From a checkpoint of a small transformer trained on Wikipedia: 40.8M parameters, 528M tokens.
MLP neurons of a small language model. Each row is named by its layer, matrix (up: input weights) and neuron, and shows model dimensions 192-447. Each number is 128 + 32 x the weight over its row's rms, rounded and kept within 0 to 255. Numbers have three digits each.
After each neuron's rows, "fires on" lists the tokens most often at its 100 highest values on Wikipedia text that the model never trained on. A number after a token or word is its count.

L2.up1755:093123134159153189135118069127070137133139118123142204127111115101104114120075132108168129099117159108100100131110124152147113130145111163169106127147210096141043157085126112134156106110144105088132094133114064121141135192119133122141115104108146137097154110160135107120062139123137138158190168071152095173098153138145099102092121135063133147136092151105130140120120133109116151119176084108034115166098108124113133165147117075170120133120146145138103159163191190104165070083097152137145081138155117133155123151150121119136077073164111141098128125154165150160141124180183165157143142137138144094114164157092119101132186101120117041130157084146096087152046081102130157151134143148176122100152144115094112108132147148196100163132141160117185125043038108090161137082141148
fires on: "-" 68, " \"" 14, " -" 11, " is" 4

L2.up562:127175120135123139132101119111165159135159143050144099112118139118102109123080187139110132047122077065145123125100094115122147130092149176144113137117140097123121119134104134160204151119175077118122128101098202174176155189126112136166126104104151195158126038113097129101101160103151213079092109116142161140167080164136142159152145154070131066103082087091148123148201134118140109083143128110112173159230116135176114094093204168160092164088080153109158080120088155184133134121152169118193166114132061102154167108140117113117112119133185169160114131152130124104135133139119149142125094135139146114103098084181155079167099171100112146156096124126096122125150223107156066157142177143114222131116060090122159091125119100152160120137099137166163118130157200128134118135125125
fires on: "h" 22, "9" 14, "7" 14, "s" 9, "it" 6, "8" 5

L2.up1119:114108101119184126140148133165045152132212151107129114116087101081074073126138101161173138121104142100101100148112161090161137152138108109161106124110161147089212078103147134134134165096115144124100082131143091103135183143162181124180085163116025078164110070108123118184110062088126102148136142000108193180131082170161086050108094108131107129080121109162095108088105110120128200104146101141152163133139147120140099125156182123148089158141145147119152076096139155139114121121098091117115142072130136102124129141133088150104170155145137073188099130123126165147117118174157123111101106091128158126173175088166107119158112106107102091083078080164175121108124134125133099170140142104130134097081102197197147114160087121132107157090120128147124095060170128079119102112123155
fires on: "9" 27, "z" 9, " through" 7, "st" 5, "ud" 5

L2.up606:067128196100109106077111134113140115109132092144184110128101126150150140118116187195104074133168113162160201157117170123119084160105127091103104143116146108072193150093107133104163144087151124161192112116108091122150111116146115189127130098116122152164126150161165156114129148176139166178067149133111071158132128115190145159157176067081110195097067169091206127124140168101117128084107158106098121093116161130123114051156160137170111137147118124108209117188153195108088139131117169142134127117169074115164107094169146135157104129099178153042102163098126148150102133163089107165208124156123104132161058148132113183160152128158078146133097074056127165151129137112176162131117099089144138121125140178130140178141093095145078084133139093095151070074134155152144079106166130
fires on: "'" 18, "\"" 15, "%" 12, " touchdowns" 5, ")\"" 5

L2.up1568:086142118146151058087052056134143127159145158090204187164133169110202110061102095144101124105081104077143113145126093124105103140135172130175113120132149136178166136089123105157088138135139110122132126092105131163144089126118143092105140097117112144131092167121145153128152148127112175143142013139184154103143155101120152138140204128087096075121064127118094115117164103164134086101131138125172100105123143152148114134106210120115071167171140065183092139160117147169133086128145105142098156096168135140143135080054157157142150178104090172143101122135088158111115111165166059109067121100142186135133131120141126134165135126133096136082120115104135042151130090109144170132143151121167149120093116128122124102173162123131172135164119100148158145054127163166118148177132164
fires on: " name" 13, " song" 12, " ship" 9, " career" 7, " point" 5, " to" 5

L2.up1555:093137153107138091108167086154103126081146147169089118063137118149098139135134166176138182179039102141191123062153100066110096073087129105124181163103113098129087139158093111179155139143105153118086102115140107146153163150143106127142137100163138190118164125176128138128089121163109176121112097104166146128121104151126151087172194091175186151081166167126135128166128143158160172144121107109043081145169168094154064186127145160129155120181092103135174158133145099166121144091144157141122151176152125133060100136111128129151139138084145161126114109115176161130132117110059102132190138091159028113060122119116163153103084086096140144088100112124063137094075137122114128104114107096083171128166158115101156162142173113096188067102107109126170133165131117116127180162097130
fires on: "2" 18, " father" 14, " two" 11, " mother" 6, "s" 6, " sister" 5

L2.up1766:103162133096165124148148151168188193151202182117145132067099075118116128110147178148175113099078165148135169114118137113195159123088118100120140108098150115127144106049116148065130136135168150131159114135116076189114142106102113124181127113122150119112043099136089139164133130131134124118158132138140080148215103154183147174141144101143081140082096173153117140245021140119141136128160102120130157106073206163104109139115137135109135142158091131132120117138139154174053099141109134114134098098120125098174147102122152092171131099129161179153105108194121150168161169095145110131101150162181185100118129122103119146180123140142099101118086114137105108169098111142179096151102156093138178140151138173114073096152129130156114076141184150137152081143099154166129167110130136
fires on: "." 47, " States" 7, "a" 5, " League" 4

L2.up442:091136163113158120138123131080130064139104124105188129146121173189113124164132170114094129116088116111094134166141171141142134122145100119125087174095107077079123148125102116109180094123176173133125090113197162165118063089146161100131098110167139167136094136110183065134123060123116134058141097124144121067092096126076179077142160107099183137151121066113118189087161156097174205105135130032112106160099129101178116147093140103196086118170150111080095032061117128116122167088096164063036171106123072132120137085176147107092116130158103139151148139141124116169096112127117124155123175110071089168165132161150130139105174152145144136113160088139166132130081144085117177105180152135128147133090133151149134084136108120085127180122143122084175129027116106128147030168085172
fires on: "'" 36, "ap" 11, "ep" 6, "." 6, "cast" 4, "op" 4

L2.up842:132106087137178131156127138141147071107124161150135157124037178145053120091127115155121104157088177127101100058093147133137133115214146101117066122100114083163118133096146115158085143168127124133097109112077094163180133131110140103153129160109079147183167127179176135144131070110141103123130069090141159112174127183099149083134135126112129147130116149125092148150093087057112085143087140156168081106119088167107126097172138143105074082147135154084118150079138160077162145131105138163132108134085129159139095158103122067060145127132155139134118143162135105181101093180115117109121154120147099042113153110157145142073205118126161076130109106142165096116124105092164085165159081138160120079165179178164174130114144162127142119114115150175124100146092084108172102173115136
fires on: " had" 43, ":" 7, " used" 6, " have" 4

L2.up149:078126166102126136132129116126151135096124173123139154099128119184212115105033133142118118134110207212178143100202141127077092165117171104180099091143113145081123102162123119099135126134128157122127138152075104150083127092133108156120117142182125142144156127182096103084125117121136142140072076138131082172145110107153152122132131061100153162137074150143186140152167147125122124150110106128069181118087145103093086095157134139146136154193133140134131137118141160120094097122105105116131137158096124142207105099100105108158079142174141151172115110147140114140146109125173143198150094112140164105150142163128159128118179153154132113136168111101074126175131096112126151174137124148141185127109078123078144134146215183119114168199137140080147112131081097147138141089096098
fires on: " M" 20, "ar" 12, "M" 5, " members" 5, " S" 4, " R" 4

L2.up1391:104110134097183153094060150141116124117134133077135109116141146115110081089137095066137146130087058054103101125147082181179136109153146096158129155155166081080163091120086116136177111125150056088115078114143113115142147122122167094156141105122112120041097081123169139128134131161114149141164127133129182149150115101104128148142185155088100188096130181170147139131190145074154082113153104112166163139122107058117113117151124111145115099128139091140101108122133154160157147071132131093138136147128098183185092098189132110102126112122132123120139145128150131130156122172106109122132154131122100147172160113153146039123149128120171100110108087166156172132118115068167164138165129083085159114113114063120139082098169174134213072112127111171111125088149074151123109141058074
fires on: "-" 13, "ak" 10, "h" 9, "k" 8, " is" 6, " almost" 4

L2.up1261:135130143070174060127154140084143130122097094114101147104166161106110099080092154152134081108088096138141133132146097075113125114091114103075146137106141117134140110062089166144147094145156101063116096106149192178144120130094196092089092148133053151165094092150174203151116090092149132049151069125116176150102123091154111133077173110105117120118119090110160113084165139164119115084132196101165107102222188108136112127078136160166056150159163142172107062165145122167112151112178108126101126118073125142107188129123216048112159103178105144123090130114101140143125160119106138165139159111142192129157158088168123110127127116159056107112107158117175128161152091140072164118200122142163189118141089157118135130144148111061139129127100118105156095052115128138164101106157163
fires on: " album" 16, " single" 12, " book" 10, " CD" 9, " released" 8

L2.up1745:166102165138132133124151147194089131154119081124120118129121127175134136123055161129136111043143117144100147132115139052115104104122140119116118140113162131121133108103107084141170225094170161106131102141107113107143184141145144113156048103219145116137156130124110159055123102134139143134178128093187151203145110107116113105103122052202107147166113191165134117130138120107174071119193133147151160146132133106153111131137126160154123116180092144163145142108099163146145116137108110134155098095142112059147116092090075140123138141181154121104136153142119124144086126133089073101089112083164134133137108130165125127179123102150113053046110120161139138117109096135089112121161132109112127117149138159117124128181120153156054115196143107125117093169175100078152133124158116
fires on: " of" 17, "D" 11, " all" 10, " Battle" 8, "S" 7, " over" 7

L2.up1764:151112115104101159126158103092161151074124106144164147079128112109089154140138089097108121114087155172133099087122108129141155141150127148075121114075131089150141163119141110123112176112130105172129107112131116138155102128113153107055074146120136145127122093098137108175152109061116185073112086165163118122053110136125159073109145064149100100120058124146185130147156122212181098125102083135146083112163189042142118103133123113114130084131138073147113124082160138187118155100118115054182155115102080088130144142110121085140159095056130165151160160133109125170124106156125135175148101085169103122127119078141218144175149117085142136118076117186153148137151126137177107164181115165116158136173159087121121088135179112111141103153088099141156146061084092132124169147169131
fires on: " of" 17, " father" 16, " son" 13, " brother" 7, " mother" 7, " parents" 6

L2.up224:106138122103133085127078100175118155112118095132196073091137121182155118111119125134155075110133154115107122123132111111102132100125161123136086164181142039130122130108123147169143173121080115160100081134145179155172149116133173159114080118117131177086086109189180135118093126096112130166114159170119121034107146143074109092110149099088080170146135184110133109121127074102157089143110174121107131150109097128121100087148149101118110123139143131137103083128164143225125104087116157134200155172141120124157179127164124119113100156076115145113085107088156142109114081108144142167103164162156116118157096162159103156135089107082115144128088085145118117179071108148179159187132022124145170092112105182085137045132187118150159098141093128068128086138137200176074123207073120
fires on: " to" 34, " as" 8, " and" 7, "S" 6, " very" 5, " so" 4

L2.up1512:134120130124143174198110081124128145151154153124128089052104102114155156138123086109124132111155158162161094059129123123108110146128120110168094116165150172125056109155090115189140124135114161054157102130088138136145113113162118106132084186108134149050096123091138097076090142152113178093117128140073135064196120118162182164154173063097185135132144094165172141105126143204140141131092179031079132107169132052132104111137072162119070111141107148116144109085126123135140097110117116114133111125173124125126137114130098110154108115174134125130138120140160143135130097138103181177133108128115055105162121157168139129124181130132139129144163120106121096091048098032106149058119162121132144144159046083082104106149141179160154093087136161115122152151113095111187196072078162
fires on: " B" 43, " P" 15, " bar" 6, " two" 5, "al" 4, " Championship" 4

L2.up1012:161111145142207159098111105110151142112139123107092111081128090117055121126152122062183140094107172103105133099082141146094154157126127090119093129103163094164155147090130043134201162141119131140101114196146138172140089113148114043186113125103130126162142121139141131086087123102119122147169140088169166171139131147139116108154130141082099200098149146100112075141115096097112102194136129112081126129208122205120066151186172109077114139147136126179097149158158154187194166095156136172088143149071154148165167167091109136182156078132153106152098106185122162156142150104092075057110141128087145143124086141096121133187155134143160101142182117074086077123105077110145117147094128124186124132128113073136133141103091117114136173182137140124154150153043121162167118111121166
fires on: "." 34, "1" 25, " who" 10, " previous" 5, " to" 5

L2.up1029:209109126128165119138166099105114158147149116131158101147096112124177185071102115113117098097093136122131147115139161075112145153107170168184136171139129132130137132035076118175106149119111064127111101146085140131136161157160125135099109154157046129136157112195104111173080173143135116169153150084101128067107120074084138124131126096098071140093041151193155184089121125174048160131112154098093136131097120114132160082187137144148102160087101073143086109125152111159156106108129088115144105119172145187097121143123107104073066131157117184122119148133126174166148170156179165166091105125167064141176131144129130090194116104175128148108086097177140132137106112113136178134145134093199205083136099121172126120150132135120151142101097153111160109043019159130171142105145122
fires on: ";" 29, " and" 17, ")," 8, " before" 7, " than" 7

L2.up409:117111110141054127179188117101131124143112109135135127069046113114064128170166176156156111099077133152171158130094150116131103134110158114124181144110119117143101077143092105147127118141180116144130106161089153164155138108148097166112107091101112148123114109103148189166114067140169154146166153126151146131129134089103105144131118105111126157114142093122094133104084055170089149089168099091093092121156163153159093137160132116159075095154067131131172195138185161186107093100131150096113073094223096127114203114062096121137125108110138118149089153155085142095128119123129128104101133131124175138154163103179174148180195118141087068144085114163132135090134092183104131165144085162115124130147142134138146106162109089134132141140145107078078121149069117141106076123154115
fires on: "." 22, " the" 15, " before" 9, " from" 8, "e" 6

L2.up970:100121205142072104094196130187110110122109080067125064169113131165121089123063179044088124053153134130134094113177155111109136115137111116182078112113143134153125079123091127106201135162086182135110137117103146148145151153130140118127152115166136165115110151124187080130128128108144166141132088183113086121091162126143119082143134146110117138108153144172066136206101099115113109079126168114129115137156139113137098139122116105143140195082113143098100114152101151140163075186001135127105108090120143131154086172100112103145112084170127129215110113138113169133096068161074113107122139054132162128127162082094101176141175133111136181110111084086123112104119086108192160179152159178168178102093130165141109129171137152152108151121131148167108130118091124093128159156092144
fires on: " of" 42, " to" 18

L2.up1719:154144109182137170173141098186084094087150101086140136098109114075135138112139103108152095118096134146160128077110147130067152125144100100200078150159145137142122139134120132143144114142181124166068147117126165110122106110131108146112108117134125160120106130130166093148096112072150081131133096133117149127093127124071124054158062142123146142117120078120128142164105165163096105160127143097108155149156103105215190080127082157076162170180150148136098074086145199103152154132132094187107159141114172146063085058155161138125110174099102142096088114165171200152150124173112151175143096116167147142116145080178089060206086115122127104099114098128134137128122160122134152187140132084156144109166138160087186066078103156154128165166108146095123102181120220132192169166110151
fires on: "od" 24, "et" 8, " v" 7, "ap" 5, " V" 5, " (" 5

L2.up704:107079130081182114146127157154124148118158099116104117102152117169138063104154112102132153121093115095146193105135139114090076163137122095137137151093131143152122159124204081125093137073137108150087146130127151102139163112089138160097154158077126148110100117125154086127185149105108137117101065137141137146162137125144179133155210082112135093140121124177157169136167201109151104127126145111116118099188130073155083125109191132063046147102119083156106097158153212077145089073170088092111128111127117213138125092130129085166159145161075142128168160100114182134165185158106127141092170145102142083147117103126130101189196101136151161104112093082138098156102123103072078128155127111133111163139096114091094100130147171136136128150166168133100123124147118173164118125124168
fires on: " he" 16, " was" 15, " announced" 8, " British" 6, " began" 5

L2.up1614:149122108131107170116184115144126134114181129099154118136136120137169153164065097155138168155099189159117157072124112137145152108125089137129118133117143131162167134100063099149120184154120150095137107118080147125144144187121137068133098136090058074051114187106106085086095157106168108096094148131146150112144096154120126130073173130094173070183112164137110141116145219162174141226166153120086163146153128150185119125097138097097113087123153173125141140063133104091150102078212088119146112104163117143126162136085083124158084091107184123062059087135204122129117094144093171125158122172171162165151110110162139110132162129109073126107155157114143192128104103124093132133114162148168164126100109101121069110122087151142177150161105096117127066130116127092137119131088161
fires on: " B" 33, " with" 6, " P" 5, "ifts" 4, " guitar" 4, "0" 4

L2.up1165:051145157117123107145171104086110145126128202146127087154107113112109055144109103173114185157168162114152197096076155122095113114181118128151102195105152170095125130073163103140141163151193107165092097137128099171225179105104078190142111156126084132152169080119079141185126096141152162127166148070177154164151130138148116111106086149082107174099180112169163089139141115116136127099120133109153125135094114092105142127179110160133112140094150120127140182178155146113155033103104139134082150141097107154134115108107107107167128114136166117090123115107121136146123130137153134075079148128101124093129116189127076127108122112102178134098120049141129123130131138111154158165127112162180148142133114154104123093130157129088083137102093126145115133123111166118102102126157154
fires on: " and" 25, " so" 10, " Los" 6, " Fre" 5, " as" 5